{
  "num_hidden_layers": 18,
  "intermediate_size": 512,
  "vocab_size": 3349,
  "norm": "rmsnorm",
  "norm_place": "pre",
  "parallel_block": false,
  "init_std_o": 0.0,
  "learning_rate": 0.0121,
  "schedule": "wsd",
  "decay_shape": "linear",
  "max_seq_len": 1024,
  "max_steps": 4010
}
MLP neurons of a small language model. Each row is named by its layer, matrix (down: output weights) and neuron, and shows model dimensions 144-239. Each number is 50 + 12 x the weight over its row's rms, rounded and kept within 0 to 99. A neuron's up and down rows have the sign that makes its largest values positive.
After each neuron's rows, "fires before" lists the tokens most often just after its 100 highest values on Wikipedia text that the model never trained on. A number after a token or word is its count.

L8.down180:28 43 50 38 66 47 26 68 54 34 61 55 58 57 36 53 61 48 41 62 65 41 57 33 50 53 45 38 42 42 60 46 63 46 68 56 38 47 57 43 44 40 53 47 62 48 22 50 41 63 42 57 59 23 50 53 74 47 53 61 55 47 72 47 37 45 59 49 44 61 65 43 37 61 55 44 51 62 56 46 53 34 64 49 51 34 55 41 56 44 69 52 49 63 15 57
fires before: " " 64, "ed" 4

L10.down300:40 39 51 43 33 31 39 78 41 56 80 61 49 52 51 48 33 62 43 58 53 52 45 23 53 44 28 44 41 69 38 33 42 57 58 77 97 44 72 22 57 55 43 50 47 45 69 54 31 41 34 37 56 47 70 48 71 49 43 42 69 43 24 50 74 50 54 50 43 58 42 41 41 52 59 48 28 73 45 53 54 48 68 53 63 52 60 42 41 30 46 63 71 33 48 60
fires before: " a" 47, " an" 10

L15.down47:49 62 53 39 41 36 54 40 42 54 44 25 41 45 60 37 29 66 48 37 67 37 38 45 42 46 73 52 24 25 46 57 51 43 44 38 45 37 36 29 29 43 51 31 49 54 52 53 67 62 35 52 34 62 51 45 50 45 74 47 46 60 39 54 44 60 58 46 38 42 52 57 48 51 54 37 84 69 32 48 56 48 54 65 42 57 39 62 50 50 71 32 46 70 53 64
fires before: "an" 22, "ic" 13, "a" 8, "ia" 6, "ania" 5, "ian" 4

L7.down438:49 37 53 51 51 42 49 77 52 22 40 51 16 71 38 50 48 64 48 53 45 38 51 64 40 78 63 28 65 51 28 62 63 54 38 71 57 35 61 33 35 53 54 53 40 50 41 34 34 56 57 36 28 53 49 63 45 65 75 64 59 51 64 54 47 53 73 45 42 38 28 48 51 48 54 35 44 56 59 55 62 39 37 50 46 55 28 47 32 63 43 44 61 40 36 42
fires before: "." 24, " |" 15, " y" 6, "1" 6, "–" 5, "," 5

L2.down453:40 51 69 52 49 39 49 35 51 50 52 37 43 48 51 62 48 48 55 50 65 37 33 47 43 39 59 39 60 61 67 38 49 52 47 58 67 49 65 55 73 44 59 57 43 45 26 58 42 62 57 60 46 48 46 50 59 48 47 57 54 41 28 45 65 41 58 42 52 51 56 48 95 42 59 53 52 57 62 49 50 41 58 39 60 40 49 41 39 47 48 70 39 56 44 62
fires before: "The" 12, "==" 11, "-" 11, "===" 10, "|" 10, "In" 5

L7.down361:56 48 27 54 40 51 79 48 40 60 44 41 25 51 52 39 59 80 41 52 53 40 47 45 60 42 66 58 78 50 61 51 56 63 30 59 24 44 62 43 47 51 50 59 47 35 57 47 58 74 56 54 23 38 76 29 65 42 69 48 49 51 37 60 34 40 48 52 38 58 58 60 56 46 56 72 26 63 67 60 60 47 72 57 66 44 56 61 55 67 47 31 57 28 51 54
fires before: " " 27, ":" 17, " was" 8, " UTC" 6

L5.down177:38 54 45 28 54 52 55 66 33 40 69 44 58 30 57 57 58 60 44 54 54 63 42 45 34 40 60 48 55 22 48 41 32 65 41 77 64 55 48 67 56 46 40 60 43 37 32 58 49 48 41 43 63 44 47 46 41 43 41 42 46 49 43 62 51 48 57 69 61 56 60 62 44 45 52 33 41 56 49 57 55 46 45 36 45 57 76 59 24 56 67 55 29 35 48 64
fires before: " (" 28, " " 27, " a" 8

L12.down494:38 44 37 37 52 65 53 31 64 48 70 49 56 69 48 49 70 68 59 65 40 48 36 49 29 43 50 66 61 41 53 28 51 51 44 42 42 46 37 46 55 58 42 48 54 51 48 31 27 69 50 61 28 57 42 51 45 54 44 56 44 57 57 50 40 29 46 62 50 48 51 67 50 46 52 24 54 61 34 44 45 62 38 34 42 27 28 58 40 67 52 46 51 43 38 73
fires before: " of" 50, " |" 10, " for" 5, " more" 4

L2.down316:41 26 46 48 60 56 49 50 54 54 57 60 11 60 65 56 55 45 56 58 49 36 42 57 52 60 65 42 43 42 48 34 60 76 33 30 53 33 49 38 42 40 59 30 30 62 49 46 63 28 43 55 28 24 52 43 64 62 55 55 35 68 74 43 44 32 38 57 35 45 37 51 49 60 62 36 44 32 63 57 28 61 35 45 36 37 58 38 53 51 77 24 63 36 56 57
fires before: "|" 45, " L" 7, "|---|---|---|---" 4

L2.down109:58 45 56 38 41 44 44 41 36 57 67 39 36 47 47 64 61 49 38 43 43 66 31 40 56 32 48 31 53 55 40 39 55 65 38 42 59 55 58 65 73 32 48 54 46 56 41 47 44 41 46 53 41 48 57 65 53 40 48 36 56 52 18 51 59 25 37 67 58 55 38 41 70 57 74 56 37 28 64 61 39 64 58 79 41 69 49 29 49 32 45 49 47 47 71 45
fires before: "==" 18, "===" 17, "The" 12, "In" 8

L6.down340:41 63 32 65 44 37 25 46 49 37 49 49 52 34 47 69 39 42 61 54 58 70 50 51 51 29 66 59 68 60 65 58 49 37 52 60 61 56 44 58 41 35 29 73 57 36 12 35 47 53 69 37 61 29 59 72 56 34 48 50 50 52 60 51 53 60 35 54 46 51 62 40 37 65 62 40 37 50 70 55 65 48 70 66 35 57 64 41 55 30 46 50 57 66 52 40
fires before: " the" 16, "ording" 15, "ount" 9, "omp" 9, " a" 4

L8.down472:59 50 53 34 53 33 60 49 49 50 50 67 53 57 43 50 52 86 46 44 46 61 28 55 42 48 76 44 46 47 63 39 74 64 51 33 56 35 62 33 49 54 45 87 42 58 41 44 59 48 33 22 44 48 27 39 42 59 57 48 47 40 51 43 43 42 34 51 53 43 33 61 32 50 41 52 60 66 66 61 43 48 57 39 43 61 52 42 58 57 34 42 50 60 50 65
fires before: " a" 28, " is" 15, " was" 9, " an" 8, " " 4

L10.down189:46 66 46 55 41 53 43 48 75 44 64 43 45 41 42 46 66 56 54 42 42 46 39 75 42 51 53 71 51 55 58 43 61 55 58 47 55 34 65 82 27 30 46 59 42 55 33 26 44 56 38 41 36 57 43 24 56 41 52 52 74 77 70 59 35 53 44 42 52 61 56 46 59 25 39 59 36 60 63 58 64 47 66 49 54 47 43 63 44 48 51 52 66 47 49 59
fires before: " the" 66, " a" 7

L13.down141:57 45 38 50 45 60 69 62 36 43 49 36 43 55 56 58 38 35 16 58 39 44 44 48 42 56 47 51 41 49 38 36 48 35 47 44 67 79 62 65 39 37 42 32 56 54 69 52 44 55 45 42 48 65 35 59 47 43 48 44 34 57 51 57 55 46 54 53 43 56 67 35 30 24 46 35 55 42 41 53 60 61 67 57 44 54 58 51 38 35 57 58 66 83 88 42
fires before: "ia" 38, "ian" 21, "," 4

L10.down338:55 53 46 38 69 50 54 43 64 57 46 61 67 29 52 50 30 43 51 33 57 42 55 45 32 52 47 36 47 65 56 39 52 58 45 60 64 47 58 34 75 49 45 43 55 44 50 39 44 51 41 47 55 44 47 35 67 51 71 52 58 40 59 68 51 53 53 51 48 42 67 47 25 44 65 79 61 55 57 43 67 60 26 39 53 31 47 50 68 37 44 49 55 44 60 52
fires before: " the" 51, " a" 6

L8.down451:63 46 37 69 84 57 55 45 74 40 74 53 59 49 55 59 43 65 43 67 59 41 41 67 57 46 59 54 46 31 50 34 45 42 70 45 60 41 38 51 60 53 50 56 72 59 57 53 46 59 78 57 39 57 44 30 54 60 48 44 42 42 47 48 56 46 38 39 61 45 45 50 34 36 57 47 51 54 62 54 30 46 46 36 47 29 59 48 44 43 62 53 41 73 40 73
fires before: "19" 41, "20" 34, "18" 16, "17" 4

L5.down41:52 27 64 71 28 38 37 42 66 46 49 60 66 44 56 34 42 52 12 61 55 68 61 54 55 49 51 41 47 48 54 53 62 50 43 48 66 60 19 57 37 53 55 59 45 49 39 40 49 41 33 57 50 50 58 52 59 40 40 56 45 45 50 68 41 48 44 76 41 29 43 35 50 51 44 54 68 59 52 56 23 41 62 58 56 41 38 31 43 58 57 46 46 56 47 44
fires before: " the" 40, " this" 7, " his" 5, " " 4, " –" 4

L9.down381:51 35 41 50 54 35 40 64 59 57 60 39 50 40 37 51 32 50 57 53 53 50 42 60 45 57 55 57 51 45 54 36 32 62 61 60 50 64 42 45 34 29 41 25 53 40 11 54 45 53 47 49 48 55 36 53 53 50 58 47 38 28 39 58 69 49 50 47 45 37 30 61 51 58 51 29 57 38 54 41 32 50 54 52 47 46 52 60 62 61 27 39 47 55 35 56
fires before: "19" 27, "20" 18, "18" 6

L14.down249:48 56 66 64 30 57 60 46 50 67 42 50 54 54 52 77 60 53 66 55 58 59 53 58 54 55 36 61 51 54 44 57 41 61 43 38 44 50 50 55 51 60 59 44 52 31 44 49 80 50 46 51 40 52 48 46 37 58 48 57 60 42 56 52 73 48 37 54 28 34 58 40 62 46 40 43 33 71 44 49 54 61 47 32 50 52 38 43 58 40 59 30 35 39 86 50
fires before: " |" 27, "%" 14, " |\n" 9, " " 5, "," 4

L6.down456:45 44 35 57 61 50 40 54 40 48 51 58 38 40 49 48 42 53 68 52 59 56 75 35 35 49 57 42 62 41 73 34 44 49 53 33 47 59 38 39 42 23 42 38 90 44 24 68 49 58 40 44 38 47 41 38 60 39 52 49 49 44 45 42 73 58 53 50 70 59 62 43 61 35 55 52 50 44 46 59 69 68 64 37 68 63 50 69 62 60 77 37 49 80 51 55
fires before: " the" 35, "st" 6, "gr" 5, " a" 5

L10.down199:54 63 40 68 45 38 36 54 51 39 73 53 50 52 35 42 40 46 42 37 58 69 62 61 57 47 59 34 50 53 40 40 54 58 52 47 72 39 56 62 49 58 41 43 59 33 45 49 72 58 34 61 43 62 43 51 88 38 54 44 62 47 32 64 79 49 43 53 42 30 27 24 55 35 56 54 67 65 38 54 30 57 53 53 45 60 60 40 30 44 32 45 42 47 47 73
fires before: " in" 23, " on" 18, " a" 12, " was" 5, " an" 4

L12.down279:54 51 66 42 61 56 69 45 58 34 62 32 37 45 76 51 54 76 57 62 50 44 53 59 59 64 59 52 51 47 51 64 55 24 52 59 52 38 65 17 38 41 47 57 45 51 43 72 42 46 63 44 49 27 60 52 49 51 36 46 44 55 48 66 53 67 54 54 43 60 54 47 53 61 40 53 39 56 46 29 78 25 60 56 47 75 48 43 56 49 43 63 44 65 30 50
fires before: " |" 37, " and" 8, " is" 7, " in" 5, " =\n\n" 5

L12.down403:44 54 56 44 30 52 51 47 67 26 59 27 66 53 36 55 50 51 30 63 46 31 42 65 50 39 49 60 60 61 35 65 52 60 46 37 53 62 21 39 41 58 68 47 55 42 66 53 51 42 63 83 52 40 66 39 48 57 47 52 42 35 59 64 40 62 80 28 37 50 46 31 64 52 39 46 44 61 64 47 62 57 41 52 67 60 50 46 44 69 54 35 58 45 51 68
fires before: "." 43, "am" 4, "," 4, " million" 4, " |" 4

L7.down166:55 61 30 48 67 56 64 83 54 25 67 51 28 35 63 44 43 37 43 47 50 46 69 44 60 48 48 33 26 35 70 35 69 41 40 31 56 57 48 41 63 45 46 63 24 39 22 42 41 40 36 51 49 36 39 41 60 58 28 60 43 55 53 38 48 59 69 54 43 35 54 56 44 41 42 51 38 53 71 60 38 60 42 46 66 57 61 53 47 42 57 50 61 48 48 61
fires before: "|" 30, "b" 7, " (" 7, "om" 5, "on" 4

L6.down25:24 50 38 54 51 49 43 61 47 63 75 32 63 65 68 46 34 56 41 36 42 59 48 44 59 61 45 33 31 40 50 72 32 26 52 59 49 51 51 27 54 51 48 45 59 58 32 41 53 32 55 57 39 51 48 59 61 33 46 70 48 53 62 59 75 54 52 69 63 63 41 36 60 46 37 37 39 57 73 70 53 45 65 50 58 37 57 67 56 19 22 42 56 54 52 51
fires before: " " 25, " the" 16, "@" 6, " it" 5, "20" 4

L10.down227:58 60 46 65 32 48 44 57 48 41 44 52 89 38 53 64 30 91 74 62 64 64 55 48 43 58 48 54 69 58 54 35 57 57 50 40 55 51 51 35 82 43 35 49 51 70 62 38 23 39 69 46 53 51 22 40 57 28 57 48 45 39 33 76 55 38 28 49 32 47 63 56 51 62 44 52 51 61 37 54 41 63 56 57 48 48 52 38 64 80 44 46 71 47 49 39
fires before: " |" 39, " of" 8, "\n" 4, "1" 4

L12.down222:52 71 67 68 68 54 41 78 53 50 45 37 58 33 43 64 56 46 54 41 62 44 47 50 50 59 30 48 45 56 56 55 55 53 62 61 51 53 12 41 61 37 51 58 41 55 47 39 34 55 48 45 67 32 69 53 50 53 54 66 68 44 40 49 44 53 55 50 48 44 57 38 38 56 41 59 72 56 49 41 37 33 48 46 54 53 58 30 53 45 53 23 46 34 35 53
fires before: " " 61, " in" 12, "age" 4

L2.down211:32 40 63 42 51 62 71 43 50 43 55 31 36 29 40 36 31 73 59 69 55 29 66 33 36 40 68 50 46 45 59 61 70 50 60 35 37 64 47 35 64 50 25 45 32 38 48 53 47 72 51 63 60 48 67 62 55 50 49 42 46 57 62 46 66 50 56 55 32 61 61 32 40 41 52 38 44 42 55 34 43 43 60 38 30 33 25 47 40 59 26 52 82 45 51 50
fires before: " " 46, " in" 4, "er" 4